config = dict(
    num_key_value_heads=1,
    head_dim=64,
    vocab_size=32000,
    norm_place='pre',
    positions='learned+rope',
    rope_theta=10000.0,
    rope_fraction=1.0,
    tie_word_embeddings=False,
    init_std_qkv=0.0239,
    init_std_down=0.00224,
    max_grad_norm=2.0,
    decay_shape='linear',
    final_lr_fraction=0.0,
    max_seq_len=1024,
    train_tokens=694800000,
)
MLP neurons of a small language model. Each row is named by its layer, matrix (gate and up: input weights; down: output weights) and neuron, and shows model dimensions 208-463. Each number is 500 + 50 x the weight over its row's rms, rounded and kept within 0 to 999. Numbers have three digits each. A neuron's up and down rows have the sign that makes its largest values positive.
After each neuron's rows, "fires in" lists the words (lower case) most often at its 100 highest values on Wikipedia text that the model never trained on. A number after a token or word is its count.

L8.gate640:535449541523543480501500513527585460480577609501565457555472514466560510409531358440539636500506547503419434542567473484478434551443507593473418489530496559484495405504434410430569529612589490505517549557535535418561444490452503514495461570550512460578534493490501503602501485472461510457447482491457505525502529514586363363506496484594512532590534524438457468400496516476468493482497562494498421499462475554530481612466498504497415477594471488402585530512529551489547479474482506532346480565505487546553534487490513516496497474521468365548553425443481461471535482536446542420436551525502503465517485529508486524562491481425478533460556459473552462517479515518562358617518546509529520478485558567543529543507445480414488483524567564477469540469465575550480601478433536
L8.up640:532514439526498576534473484545468574617432527483419414520579518421603514522435571536522474584467485604532594552523475515496528458541619520396555487490483518479581586513568508543587558414466534517397492578490512467496521537557522520559525566494519468496576451434505441530508521424482495550515530459452504493578478415528599515560510535446681327395564476532452481537522478457490501475440491468484454594535386451497495454459515471521505423460505528534495525454543393494524486525469479565655523500463503466409499588501522473539511478559486436582600594452535547532481549521512467495600420509460565548433483551514452537526581543469529459511542498542547500501505481489450479486499596589511584473479524580470406449522477497615481566557575640523485456471480436492429508489417475
L8.down640:481427488551507455454580553507609527480537490516564514561482458369553489470422422637485520542552543506440450553552512411539484492370516438442477558538445502578483502563476499514567460520470493414493544553570577579544490584405401411589428515508557494528451558478495544436586495510488423541509580355575487577447528445537463474475518521488505522546519463572530457522509526557458558439531490596532465469502504407461496535579474454511423503567495489463536486599525532484467411505569483547489584544350499483503535459508486507445543587563509520514451515502498476472554573516469529396425611478579558565566450496512537556595519398526535557546506458579507517556540464393478465567519590429507476572428495587538403484544493529472473449479529573490502532460532517477398470512517552
fires in: "for" 35, "in" 28, "of" 15, "from" 12

L8.gate155:465511470455510483426389532442540523505525549459566553539429496551487539463497437463567489461428483465466467525574550501625507452498514540434514491552525474456541420457478473425562512550438429546504488437533589477561522476503471511513521500557507462461589488526470408538481539575481392502526510491467512650443501483535501328429519490492609563509479463477380605430580492561581430472556518460485488477447504488600474516492488481538537589517421577600539468461417379475490546471587417456562511531504540543500429527565572485494519477546512420495506486555483407523518397518504482553499498498477438614439486465526534481485542520515447558431503539583541445411550557510438525493545506570578432529563467605478532481504541559457523534509470508510534475517438452529514635447472433
L8.up155:544457573513539473475478423518577493544506517442471477489457475609510494558484408505508483433520570408425516580522573423451536586550563571553426499443562432536448528472486592526515600557479424504472473522448543597459514476431496514604511432447427473393531572475436490496512509461449586458464479369513445422490464533605428448506501488459461541550409606522491493547512506470340525446587499511505499490566554524622491505387527473489455450594430500536575487521477579500531523477374480455539542530561522455531473500549539609533496404513455586509498538444435442554542537456543528513476562466504617491451459589483521530518542428511478523451538509508432414497488608461609476598489483483508557488464458550584472571607452489460468527503535452543408487495479476588540508555389480
L8.down155:549513473550484516512524489443535449470577531425518553551451454503450527507549490494505501489461529547483514508584499483441543430415527527417483551407586545560420394392558445542538490421500543508462552455500503482486479516527517567521541479443488517483433430475460390496529503496453607545452496607501626475491418484551527471513453496604507567577468537539444559467502488520501549530515464498467503491509452489514464487458577493544587530565525472464488429459520488536470515541485529545496483457553536538493481564511490518506450495482487495518597563488488537522486539559529421610463520427527551476450524592442477538538461463476490532481564503543514434432538475564498573485479551527524498442522426625490562402496509389421492452569365431524508515547580529581470433539513542
fires in: "that" 23, "not" 18, "or" 17, "what" 12, "which" 9

L8.gate828:358475556506553414543457499519446566523536522461521466465397513507541592465487456458546547559547428495568450433556460550462541455545575511507439528540537546472453511547537483436544537488585539506492511461532412533486533543488574553508405465584510371511538495513585470465392490514420509462436500529517487483483500482541502470435512526533504482462559514524579491473517444535559424467487494473556509438447514479455552546478556480492510444453505429402511385490540440509531527461509437535560563528525499433512580524574505576548459536504492470471505451476507512423517498596478550534479418504463500427443442424418528579533509541517471497560474490549492564546458595500552480395594319507520453521459502509601565462462474424549531514368479468505442538496483486532571552433489492
L8.up828:491497467502497574493475526529442487504465443528451507484512526658485488462412426494422524492591498471462512467477581468469486551548492484461536421492481454496570472495457478546545533485493488456508502501480519566449443484492597528522603503443536448547525474498556678502383568506570482530517538452482530548433464511553464570562516510422631502413495489430520530479524502480420430525474557642507491471443480476515503449530526510516499407492559472414562449501511571524391504495581465506461468415470430456484482543501572467474467531505607475553477501426596509531587446477474440481500558478544573471553577513522432383360548431475528371564517455588478516455584557526523580448418536533510484429579478569510503503505467563466437453505463505563505513453546576520493476509344449
L8.down828:525494510513531497479366451445496498502525541497530509465485448449442605416486455402473493462494486441490425441478558456479518500474526492343533513563515577581450515526493559501509438477483507552548449477494468518507518585581495473535558448575559449499483446550466545472497550424432597473485504538508504435493535468506605451516548477489387415445549486489521440515480392578412538531609472462470500533562532437501465467445553551458552501553536598436557505510532598563508420481458505543519531485482527539517455502572441602561612575532476450476525368448529499476482636515497489526495432426506594476504505472401488508547542533567517450451512551515639520485607543569570418425549520611526469362498591461573562473475477512600509473509507496457463476460466493480512545528446492
fires in: "he" 20, "that" 12, "who" 8, "which" 5, "it" 5, "she" 4

L5.gate1405:515442357522435507551491547503520423505511492456435460587512530543516503527524534483403513550466494513446478509435488572498476412497529432473541525477478530546511478545489506532483518422512500491501409543593640450569426558529515530585540491540502452525535506465523549577525524485404469574538498473573493459570526573613610486544527494470568498452494576497607536484527553509574406503447534526478553457497499515505502448456457589406510504478426547531399504547536575497575568462523497595490493493495489460536538455496537536524474411555413546468458505567409556520492456545488473470514559488551519524428508484581443443512495462494496525421484504550519496411440597466515543448501466391475480518420505546594468382382398504573535534584579544551536558551430490489471499489438479
L5.up1405:527551435508521485512511347476589498513422520566487497560502507473448615500430493592446538441484511545498483485440502476441485489515491497595437510542518443454504549521543485510453548569539550503479615465527560535452534482504452449530440453434503478494545485535517544483514465464489486491495509527416540449418569461577498600492581522420566394471511557436526479445535533570514424507539599493535604447530406534483628526471465524542476524502544519527524544688559526407495487514548481461591565387498544504505535513535476533485459423513402515497542529538479531453470530529577525398377501574498492433527450403538516398500512471467513425485477538518431507507569476436494552498441578525496510524510553486565549545539409487511493470512532492497518565452487442542470501447512442
L5.down1405:532529534513497467531476489517439512628492573517578459448428491571532452465504462558483536464544454525566421531435551520510404546466485563436491454465506467498473505571543474488511573680533531399445556468531495555502509507499558559478500535415475525479520467508526460490512436580407454577524461462511468553478487459524575510478444478448477570439520472587526513525647501432443487530529548474479498547510479540557483552540524492560487533472555481466531409681509541472416435565520517512497557460459542522481527540527491462457523431469500518478553592559458459544495588634528462500477461407500390394577423542600397575466449530473515571465453474502481516514478505469566474539476550513504582450559506551517535458586369545512517446505436500456525501508597468541518496504498575
fires in: "near" 18, "of" 9, "to" 9, "downtown" 5, "order" 5, "than" 5

L8.gate1184:533548586478507515454447456521409593456457511486513463560435585487511574500508413558480475347525462485500499447495527509504492616473547537499492395498516441478479556587421453527587483536488467467522493489545556429418499449451536457520501437535541466534459464470503581537465507435553496435573409489437597434532525649417562532478482544424472539534493492423576548562514436541491528465513442523346444549448476532413488475425497551501512375518448536440501448464483417514558490502527548503433468493409490550461468558468460473556503475576561504527548528539554516457453542543491475508446487428507517508466513598437569496561525391501512431491500439433595431534543496475534465465536555430500538475480535461576471509557538474632495475532504495445467535497496466491596554604532526
L8.up1184:540521395414502522572494533419492516538465516476543564461527482477460491522481503524476483551514551551513438539470502610472494471502509494514536447441524550494507501471513556488499587445402530442504531500461383555428565464457453481587543510508581546520498486459547453432485504523504606533452494519574444492564446363511450514496442531483363492529446517500428437532435606521377520480512613545492441474500428461510488498555527567492468480469528497536439523531591587626352420485513527556481515488541549505497490508490497517490486526498457497440515510370480475408498600500525483481516502586460482465481530534476496568443533477496523480464466551512492539513478589481433503564479514519452529532542479446537460498523547471543533499466568382593516508444473548509515430479489420
L8.down1184:501509483495401613491555547496452381455448478531410552486518539562409493511454404438412451475569544453527453587481419595382552458518532466505517518494590572465542653473516464496500446408478438453491464570538515496477498504528460558545570458481449609481578509518558476406453484496487506538447505534528458435487503563441428547514480512549523498485504412451461505490471570452513469474484552463603436514475428490527469500533484524608443561505530485470363591526508546509499512473434497477516556541492552495583465515545498563576421529597528574467422437471483458505493581561551527423488517503507490470479478381553524504435495479420453444503453548458467420487510506463436551494510613535408458498498544548501616521501516525460439451493517488580457529512437503453416502456415498
fires in: "to" 53, "that" 19, "from" 7, "over" 5, "joined" 4

L5.gate551:423428413550495489459539496497552465491534520513500454474518504470513450482475503470486469521470535442577519441442480437398481528498531472521444425498451498437521472504509509478442498460525450404411379578539500499398597423453467528542532506456512498518445498521461451433444363428536488472521508519510444463479539531491504506439460526498562555581543614416616570525426531520476527422471462473468485455539472501508458590569530475485455565461432525421492543631539443490549473512556485558508482536452457584509590401504507484561460495454526468500467521562411437497439513568498560439490565477502470404491470381561536514479456478526490589568462490517467446524515563436473489502496526526571499554469582508536478497577422398483477485439534581539494454453494427539568489570492642
L5.up551:498448482568460477466478459518391580460487523568407404514534462514433409564425513466541472383436427506553545471517435450405467499560505554503524423479481490535477575533479500486470562582560490579520507557489542513537437594484468380547489441493451481516562539495392509471551532448423510525501554534515490527520405538522443518571542571457529523444520448488503534450534476551537416538480549438608534506548501482449435495495468504411524513518499511449512496425471536481473579547471446409551508512552447557501504558536515482440525583507509501493458437503423532514484520510451562468484424550486455483612534508513486511471549502535493460387466496408490538461412459525433486509467559400569468558544455654512475443465581515462627520525470525497607430460521522525476530428578537
L5.down551:526515507451513605510506529552515431569512580428541492505547497509493459476486451503473571468573481512505458515471500502514535559482470542438531548470464441549491503534569536543561495500410559462426569457522440499541531565471477480493514508462429470468482424545610511522505438509400522446544471561517463561494517506474427431448429456486494540422493451475404393515464516406476507407628457488473642526495493563481521498600538438555543477566508519575560464496505587609481502484490476512525418536486554529535619440516427465520395514476530528497432507468523449489488567439414527376432611501506462407396502542524464503559444514554505495428496446495414438493522445538576485548514595555421495479526501432478547501527571580469418551516471493469601521396507473501473492518491444
fires in: "of" 31, "2020" 5, "2002" 5, "at" 5, "used" 4, "2010" 4

L5.gate692:486507442505489447346529477573532432526431497434447405486484510429546543514419559539393574512477584486563497594428473600452515469513584509438523504519448483370658388501432508604424607546606525474434455498509529489512485459461517464522491532447531435550506509498447486479433466428411445488514504532421525520394427426422547468496480562518574574528489516484437587547496545512488561558421544497506529452509464475529490542466485433530504518470479531483600507522516466496543415446498472481492481552538545517511471451571462416493398402371506451435484461534400522468537464528516561507502554458500519482469518524527494443504490567506526613521592477477480530556526395627490505506441543475557478598444502519483381440462492547429447437624488553607505499462472499584466531559408554
L5.up692:476444570478510499480560490536442488497436487442536544474558516468488529563461495508532490513581554484482380538505507671508467602561510499471416439506485476481536471462543346547586577483494536548428537545455529498421568475497476437506486489435567451556527469503519545440387458477558575635507628565420440361418504534527401447525437440424540628523543547582479570536468461527471620492540549470546521505523433561517452511552565502551534533560554430491503475484516538435384495525492509499492555477509598414529532508520511553485463402490525456461495525444478524459450460417504497547559631629534501420445535559600479437496451373577546380515427514518479456523507431427533565506448497548470461517477569519496465593504437589522504573555479514528528464443494511511480487516454476
L5.down692:515431490530456487549539607566507516475531485497420465488537494489530451510457466518562568508503433543469346505521418549472520611504414481471506468474457477508484574531484478527478450497494481562475565644509527508461605514522527461499482484488465587584397397598535587448461438482453466553575546495423439473510549493535494425398519434511453623465488542455592511510523561497389521425435516486604491519557472536482437486597470464535586549500486584481481414568518512567430425467654484533526498451434538471486567550469531528498458405436530477476472464517499516478388537579516543526475517480589474473555466478492488541489485547559528480541539443541368470486518455499430501487454454561426454538422638605544453556485493472567571506510480488483558490491486459551492436346452627
fires in: "of" 31, "in" 14, "by" 9, "used" 7, "through" 6, "at" 5

L5.gate458:495569458568546585450448515494485537472487445552560438472564534565457502452437524583475505473631493522551428475531554581511497523571585502555482466454448402542487510544471616512550511595486434543403454583526507586485556489456494494459577476502538542492472636506466476450496529568467402457485491392541502445373540519555536475438445533477566449434506517476498550575514543505488475468527499551446522518540443457474531494506532441535466539544500443481533513540444399599551429494456453487550445525462478672543398505503454354531462476544436520533577537550302443491462481534515517514389563539498580440548497540509476533479447506560506532522461538487545481558454503524490491390474486416539464583396552586546521471586473531449576486503652622483494544492476504510508535486577505
L5.up458:499413417531553488412524549564518430510420441419546479418558513448490453483551506492570490559479469464534498454558540573383541528587532525528540452463464501540592504529523505570455566539526610614449441534430523477473520539466501541527572506422566551449357428449591533412444590418541528494511545480446526466501515437563529559472412496468515500545481427527515533543656484442469493559553410528601581518489465399499595504537477488492476480524521479456471555456481493489481518466597500461511577515490500503531565531573473519490537587453507534555488485535441518545489436519589489494520560486496595458439571435527476473462514471654402504576398482541459564545545511480520493554486506497437518494550549531558468472428595475542489502490564438581486480359517382474497531475472540
L5.down458:563460469509426467547474474564465570560493515563479440545511542466517521444584504630451575482414468518512468582478548524549390521537489537522489467600493468489474559545399453523439556577463461448563577509514505543528422536435511458455410476501434418569548496498575482476487384524439495536553518512513525389516569507558517507448475562467558499591572479460523482447438539516506468496526500437392581471571532555478518497382499491500495563484555484430618470531481532447478567475567499458444494469543513554467497546520450449605464496438493501529535536467491522442539559520548537481493519515466499507504481503521447470476458605504640499541441515566516524447517507467446513457455536410512419489490596693447436497536481537480526437573490448518520529482607492553499474452417556
fires in: "at" 54, "with" 4

L5.gate1041:496423447540515551484509536434564564459520508496534479504494494459496550551515465434431582478550497485441489532483507608574401454399513556439598456504534434488565359468512456600515577505516396474425510446449578456581501452506582533529513504466552380532538551483484442559553519482496496489442579484448499512487488509524500498542458521496586565511557442504499484514451493475600499503464428438514507405461443511489469504483619554514484587612553548511378380549603525536503426455442546522519466454439522462493519486542515415518484488413554530458427443487442564477543429461579617409545428459458492481492505540480403531456528533484525492492478495626553465526503538538418473503514484453478520535516536592530465469528489528405437547509515568528457655563542544551499490577510567
L5.up1041:552494532438484631391463418496429478589472541564498428543433503430505578445499489507499560501459556465518473445461489595333467513428397521567572518525543523529479572443557484515564511571429529483472482442512459527496582429517510527504545532492523537563519482595480485449449498517500561424480558579507661442413498475514502461414483495509515545539509445561499505512507482531478509526469563515446515433580561483584530495476575548602510508465520560535509544575537359429483465504389490526505517505480549566615529524555591490348522459433505458497483570498417432428427559509544475485484514478499495528437632506502537555462559516484532485445479527543511509526465471493450518548478435556497477520516532489506443506456472425450481483577548449522491517509485431441466503538503530
L5.down1041:456518508527478545452528443555432451445467470488529459465505540497474530532455483552352507585510459567489478514421506504438485555504502483630457517573543469462472530460523478543458529504354498507464576500490546483495484471476443389543467522417521521515503500596448512482498458484520453533503521555498469493469468463444516575423467499576527525603547420442518575581515583480451498543551454485549482587487471474472438540568592502505500464470514559463410450511545513521456512456508507526472467484522516479508529519570475523449480516523474428453478442511498547558489582594495426442446567453498423481501491475527581504554409498485531528484548482550452525489429532532418414513466542573472459431495553382532454488498502463532500504532553473562540520553498390519511510489521551
fires in: "of" 17, "original" 11, "for" 10, "this" 7, "to" 6

L8.gate1017:548611466466498539469523499485535487562500573443529433445544532623557481528477487477550491486406474413471492551546520615510528396443443482467478507497507504463565482530504425541520560491462613555466456492483485480544495480524473461551515521487573495468538535461562460461469507540498512416495448473554539527527447475580407518536459379505542551573426560447529521583467505467478440499490539522474463444506531486555575530466546532562454510626533412476549521510457557515420479461470495507537537311448430523514520449497528593561522477478526573401454439532440544495611484481432492443528475420526525494485480559462480499440514478421536479437467593506537600505553538558427503584449417550464556474449457511456446408488513488530493475496432461580469623462457462450480490616635537
L8.up1017:487536613452556539506521495576560524554466452572439496510579539494499530457462480510456480463454532534492425420498528500526465472434579515460440409546471386484505510568403580479465543549480427433532466469519527497506553462575594560493465452544414375496573484490453427395556481485501519478547474569453498568444503547512411478454483451414493493515506483464525582610478505526437499558536500518568572491458594537567562512416513476568451478487489425426444571495537418518494489449390535558502566512485545483526462511564457479476576488568524448472461499522472555497495485527477531507414588445498478508442558507505442587414578490516468483559523492483422439480489488484471461519533472547530486485509583602471516479449502436495475383473586434515491503443440430590508535507419449
L8.down1017:420488470505466423495489542515566552491523532376523482452525557547503533422480530513461451488498387437500634456511497580393527456452478536481491452472456596430503439460550422544450583482440464512528519608509491520493503539483444466572487494528569482595616520567531519474443441519451552458602461598564477500527402565512512521474533489538505449517548509501517548545496602495461495507527488547511434501520467473402561533471518471492547446532480547457483519466449434575458546561497442550422413522439480451535536428526506606522571445543531515499562356566434510555507570428478444427531521519449463572522436556494537453551364472516541528515521507428502459552434605488526468531462515513529569500503471470542471501520552569490507552538555475522566465480519465512512594577554483
fires in: "to" 34, "of" 31, "from" 15, "for" 15

L5.gate1539:463548525555480625544454431511530412452476412507415475579476557514468435569457470470461522582482576517509489603441546547396457501492543445518504522436511599477568506498452422541570460536508512448481440551528555505394476466460550483522591587506507487469505483448499483516477519496479485495462515519514505608423427498469513602497543579479547503453359409556438586485501478510527471578600443507466498509541555510514393489481466507553566517479467472478537494488494507540454558499432549452489518504494584530546507432414488544544541511492581549464420444560455495514511521394492536559508570525506487482521479497470513439488475563522404536472423535566553488403491458498576556564484486474482488535479429470509421494360462511511391468491478456542468455503462605471461476503494473
L5.up1539:505499490522476592521455552476455529546457452578488564518416509486529472545426543496500479538492557471521454510469447478455502458454517435582541598483538573455502511577545496445487460455489441480463484527497550539510452559496590480504463486528494434447497497388488569454472568549538496538543557491425486517443477501463436431527555491588587483477472446437500531505435583644510539532474461538475517473508529467537523365510470501479399454449500467503463597451476508658586506510468537551497594450465458525515544499552454470477537524440527626464527427435466488458522476490393455492516526453401455503548520499464477369499500427525462538543502544496504504416573512385473482536463415553486510475462437467503476576470546488427511500514496547509484447520536499456524458437459452
L5.down1539:562504460523499532482527482511406485488522498468480509529429677421503500467498485491450437588393446493421554454400490512577453483462543549457401613533428446504493505476542567541516522502462418510489528434486448530508606468458522582538551398504533533493556511504535485470522574488431441447480486492476494388447504504557488424583407568498501490503626565453463431491557555484573513492533531418492522536412521472387538494485460530538430479436548528499438532459522480557527446496517560505474496543482527542504524389588345502496539467508488553545604484367456441487460448487482447471484482502545515436458485496567532526472531341489597470499553481494475443550496549511486469576544498439514519429492513653504574510440519466441564571559511501497582477499507497540435512538484513
fires in: "was" 56, "were" 5

L5.gate1791:463518539470444428528476521530461619443531501469482491481582526528597487521409453453525592525360453465530484475547535518639502551416469466501486472617508433515564550490538471503545546414462418522410533540495517539488559455513506478446472499524495480463477565540479477564576481469458548608605440467432551575473506472483487475462472440509543465521440542405435438440515561510517494515464508509481482520497432529473517535465446463489553531479464480458537495523494518547522421499482458579437458589438465487506622456579411516485445529552500479463444556592458504585376475426509536423534450470492479498512493477562493519486493567417527560444620543500523511551525533538439474495520510503545553534465515560497567534442465486477481502530538598422445549445501544521590473502447477
L5.up1791:570537381546557548433474464533563505650451394455552526487430473478561545421523517481418531459403495504482477424613557453476535532496595581450581495530516603466516471604527458571475513516542507483491424524513479398552512443548442519511431553542542496493575458567500477405426576508393504561468345408465514503452481414495535507485481542513519434397492425484489434529542454611554501519455461502459444423555595464508492550491477525530452543491489485464499531527521503529485459484503470408467496539549551576487561534485550459531517480426507449508503495569490506513476471552513563472581506480547517440585503574460525532528450455370503512508524469588575559496456518518505454570545514461448529502485479456482487528475464491519490414514573552578549582522477545473498536512450612
L5.down1791:428506433436539460598529448532513489514426515513500530446590522490548458533494475570539485567486444522524478479574509494592469514484519502566504475517459489462419514483551584423544470545464491426461482538544488513423483455415481450456495478474519580597521524537507514464520460503505508520493493538505428588515515529562458497478549378460525591526376510492510427518533555499458508500523553502506482477534496489455515526470531462489479496484498557513620456484481464455510483508511496485432516496527454557631515544479483510476461490473520420511524489495591542578446523447535568466425443475513556547535465465528534468434467588398506579525546507427399407528482598407461531499525482466476443499464516459498522591511479535526531483451464609473427503514489521480625504600574482
fires in: "of" 21, "made" 16, "played" 6, "make" 5, "that" 5, "called" 4

L5.gate1196:562502505456475503528484439546501499374496556479485506521453521477417522446476396523569577434477480484555460483468407493414499467460543556440488485455498510470462422488536537462511481511489527508501494543466646474481551477470457542549528462530588419477559467442496461532501512455514476590438545416546460545459438433515543425605464522482524480387425476470416540422575499571554514498541589470502525514587450509557514447481488543532501453484505493495492445522473460501533493503505493422462512484469571486424565395451490586513458519459516499511531515460439496531496505499515453509462510559509557403455508540503459434543616482476569575430400436527472422515372527586552485474507475506530516437474461537605447497487463594484463479513437417598606466496465522490535557574433445
L5.up1196:519521462473545521369473465613587474564471524455536504480455566493529431465544512374520423531513479526486482498470536492554473535541540511495519433442474516398516549511527480578484566423499501540512465580595495392443416495507465522507439454547527465426497518583522527519547472501553436522508583520514500457524480445558482439462537573545531506579478485488544519443506349529471449488449449468484408611565535504568524438439399509492521395449563431439461494449451532565482487461521487467405502488525539442424487543589558414536547469531512526490597476448471522446444529561489562452397536455515523573456539498578461544604476543494506483505516636494486509552561559542471409483578457515494537534574463533480407477532503476461368460514471524480513410524543496533511475518505559
L5.down1196:530496535481507535588471549572512485455590559439486411429461376623507422411453491502561413420484501510516528481503578430456543529525451482403478499489569449466414453482599473457463522459490453518423455547508549573518508485478530488602517421467558481465456539465459547412516496553554468549442533509539493543541450525481512458457446540484445485490525461501512527472546559560510558438525479486570464503531593474566517580504491468625515575553479483496409557438492501528446497519543488486504481447450517477472458487484499456528492479509608505497477488521507533472431516461573493518551460446502515508521512432578529562380573436536499474510503546439456550535466520482480465563517598490588544365562518444519573489504497635475455456525523465553453506547530396525520529513495580
fires in: "warped" 20, "of" 17, "bef" 6, "by" 5, "heljarmadr" 5, "in" 4

L8.gate427:443458396532565524635415507493562486425552561386470538523453536457449496497474457529641558581491455562441437543457588554367502503569521556458456512495482516539506406515524573512528581491494444566454553498484517528494618633605480517497566553572519485507510590429467507521477471478478415444529431401532512602499499500519493503441481493566431465475444544449495468503525492529600525597512466590492491506490441498535472539513474513495537470527461476512515415473484453552499518401476533406517443615518483563453449415618539469507469503475438413455442526443502462531530474515467471445484405538553640503470554495458498573468511503497531463555485475568515513548524424522567396541529538440587539523503485515481536481544571441473477575484496526585510554514509516568587515479488507
L8.up427:419446541626509546497533542535572553530478490440549553471527551422567562492512509521470459569466495451519469450635457476512497572371468596465515496558535490383583462548496500533547492494435530526534444520482466483536421525482533552583462495574494547476562537475482538583441503515397457530501515575521499569552441513560468477580552540473484525529424485424462462441494586533465507476521581511462441474460555540484416361539554531536486517498443459522471514544537590455531499499600530538472486519492512561597520488549559543501508497532605522496520505507519474564422501542485419478529537485457474581428501507542487573415495435478541532520509518525464519441446486546449586511555473534486689571474373528412527484460438631495529436609452544546445534514533494471411496508522532
L8.down427:465575486479519614459504504571496447539432526442505534540546412449554585516435477510530532501404471492474511430602476491534561523470535537559498450449542522569504340489531530485491508534510525497486449503394512483483472444536498432521464461516492494486518491464443487478443496436458527535410472471475510592513465454528443494501483505565430523495521429473468534475469493541476417535509426465583537477496473412556480408485533490511502394518604474554457505474447470461511380502521582627445578404441402442591543540609431602489504451529463518485531516484561506492531470565442392518488491400488526538524534546529444535414464461500446409525475526482476445481512458561576508506561449490582567572528592339495482487516508474439595483617449490481481469477420434563398563497571451
fires in: "which" 67, "that" 22, "who" 4

L8.gate1142:468505468440588570520583482560515549533486397510554453502537553355484478495465490566441501563521585406539591569481484553594536519527453526431538514532474419395479545532486519539497508509451537449503561484513462447518411495596473480518466516477538440472441503549589601493431532437486397521508544496452573497482493510493549497489538543517546509524528467534526506460409515458505549485438488580444565434550496497589418452521489518500445480554425507527565515565592541603528434502406541492473550458561470516573584602496525533416493507525520528461492524474410402374434439628471504522365430462546516466514393578422541625517480372502507439469466445503593585594535513499449426517550492441512558433448560550515533451548456491436440485458553394536509586489514607466580464603534476
L8.up1142:471496520476496461492458499461492565579523548491499436497606525557556474473577420532538394509531473375517499479507562519580494380572544518431474514521556469415518571510411478507453585556465504509520478492419531526472489491524525512398491442513518441422387607541479424484502330528489468587471585544511481544473417435415491583463429507506505530492465549530540532471524515478486577420475590494498502491556552464539564516579604501532365448487523454544412483504511556474486507503484500543530554468507491484436478481536499514454484478465513487527568548491444440476451452545508484563462548416537520437453533537589524560476566443484539438536432494568436485529502476411494510485488596393470558424451507424594542421484480469494574469574525457462481587527464518435495436493466470
L8.down1142:395580476505526579482424563482376579463477595522532442497525346462546444495468466505465513423471433509420511518415530481523442485511587511498531435515485506508458455461495483556459558543492516457527516548468493479447507411576479598420477479524554522503594532586550447529535477573412477549457430539512419482451535466543431500416452432507512534481496504508526592536494535463447468493481543555577527471475501556438578419537505440488434514534513507458468487525508504566522500490479445528467422467508539475520525510541424552532535494528590432542491416534461441402481504520443539502509473534547423551416465493514555525590390439481484449516519466441432549480467446454495504542498474504495471472536450429457451595558480482560519492619638452535552453539523517440428526483483468
fires in: "of" 17, "as" 13, "over" 8, "at" 8, "film" 7, "to" 6

L8.gate1383:399555508605498566529482522566469466507524503510544448468550596511426567520498533536570452449504464520503503486430508454493539483416510450536473521372466491405438475623397564479501458581469439489428506516431478488447523492464461498458514552521531522488492592503564485491443497486537569437515444447472436448464418483543531527424443532429553440433429419489485523583452495468484570504440470523478563498536534476325497519477484543455508453508502567503535505474510529490508402433490517470579443482519484563424485428424527392449447345570528529529564445562465438458519450537573442523478499530508523567490539487546447534388515481440513501465463452504399481590522562569587519540526460487467504414426423526452469525421424529519581509531535523408502523423501464388512428542586491
L8.up1383:441450546427437474438456402509443480483410476492521462442496495475453589510562567498492467479448575508531565549478468522448493492492581534470505535565488448385567467540453545478550500519392523514517479397454594469496489492563396484392544455525550503629448562499467449396527440517503580487585448532610516501507523466513486539542424567529527437519519567577565500463542531534464484541469407421452452484361588508447459528520477445486493544538468538499484534517519492505540553494362575483529501366505495466589588512508468519397510531581411509466514394509412510362521589584511428514466446444510465484490555433455546515514473502597483548527504599558417492506480549554482388588491546568564561437489511486529506433415465497455531557460570464538534507503517465494481470559491464
L8.down1383:520552584525415451456368566397474469367506501487479481490489555563444550475528548502578457540544598462565528527470479541486402406517458484465463470509473456569629551534548475525431505452634547492487500492502375529475412396539489458505515428502467458560550472510516326476441515474506539504505484570520472406464585574572532477523517520553443315498540463534571589528441503363508546513502481546444531493419429435580498487498542488527474476469452499510524526567582543495500535508505523471486437533547448501552512441468443565460455480463538521477510402504461483553487603490476588576541494539465420461480581536497449516449516543524488527553497594464491519440549493438523452603530554426528548464510513382508442483489506543541548504595543555569498556499479475501474459570564461
fires in: "over" 24, "around" 13, "between" 13, "wither" 5, "above" 4, "at" 4

L5.gate1679:430509460521558561531473601478470546468397522429408541444420556521458543490448443431472413499427485446524479465424520515494518504522573493596393447498492496525488459540519444568532597408462537483483408420563409398528527488538449484538529502559461498534521537518556477451533513500511469517461472595490488493396453517497487458477483507466479572527495474551559479537555483428542527463512419443472378557539518556454410421528508588493519466540439516566503511482493511478561572498552451444489530530444515526609528530580543485449394526537543484423463476495416456502555503423517542484505480481521521548418499515466596528499521510543566462595485411504462519443517514434501535422595486567459563522566521539531501531496548424518514479523523561526530441460530487483398592517500490
L5.up1679:459499423445491545549556589490521421465484589504427602464491537608503467472514503466477438415521490477488488350529473448444509439448481560481420416516509542527513557485520484483517477467471501428591530459616493464428507506493439568482489483412457495501532436530494484548559616529528493402463431623561487415511451516529496487533448493499422444571515528484520509468428457498440570465586557406535558500419480436455484432492534503518427479476562468478520433484487480543516513534462475455540498496455532596476545454501520383530479439531509467485455551467511590410500512505482469538557514540471571407496524479472508501523484468491419455535615508435491546527549551423506562487590494507499574382643500484547546590495596461540615496397525484539550512487511450441420554512414514
L5.down1679:595499562406486482519508532522502458490445533541548540529508368531498489474522498509561481502578457536512567356495517537673504383428427471512464423516541502520559467453512641483472519646533546504501560556488439458516473613550502538407559515482435528467484548533520556588559601516536516455461510501558567496431443498498529479582489524527493484526546483460496457444456543488429540433560514535477432492496439493442471575496537589505523561503491502498513546476490466542519426540476473483517466482515523434482521451497457482502571516466424417537545547439527579396509617586486524517571522495517421452510538561457433568409609525484478498510566566461537576524424561528495489478513503477497481375560527456507551448470550499492489520492520480664548500511524423434519492510370413
fires in: "he" 36, "is" 9, "it" 8, "not" 7, "they" 6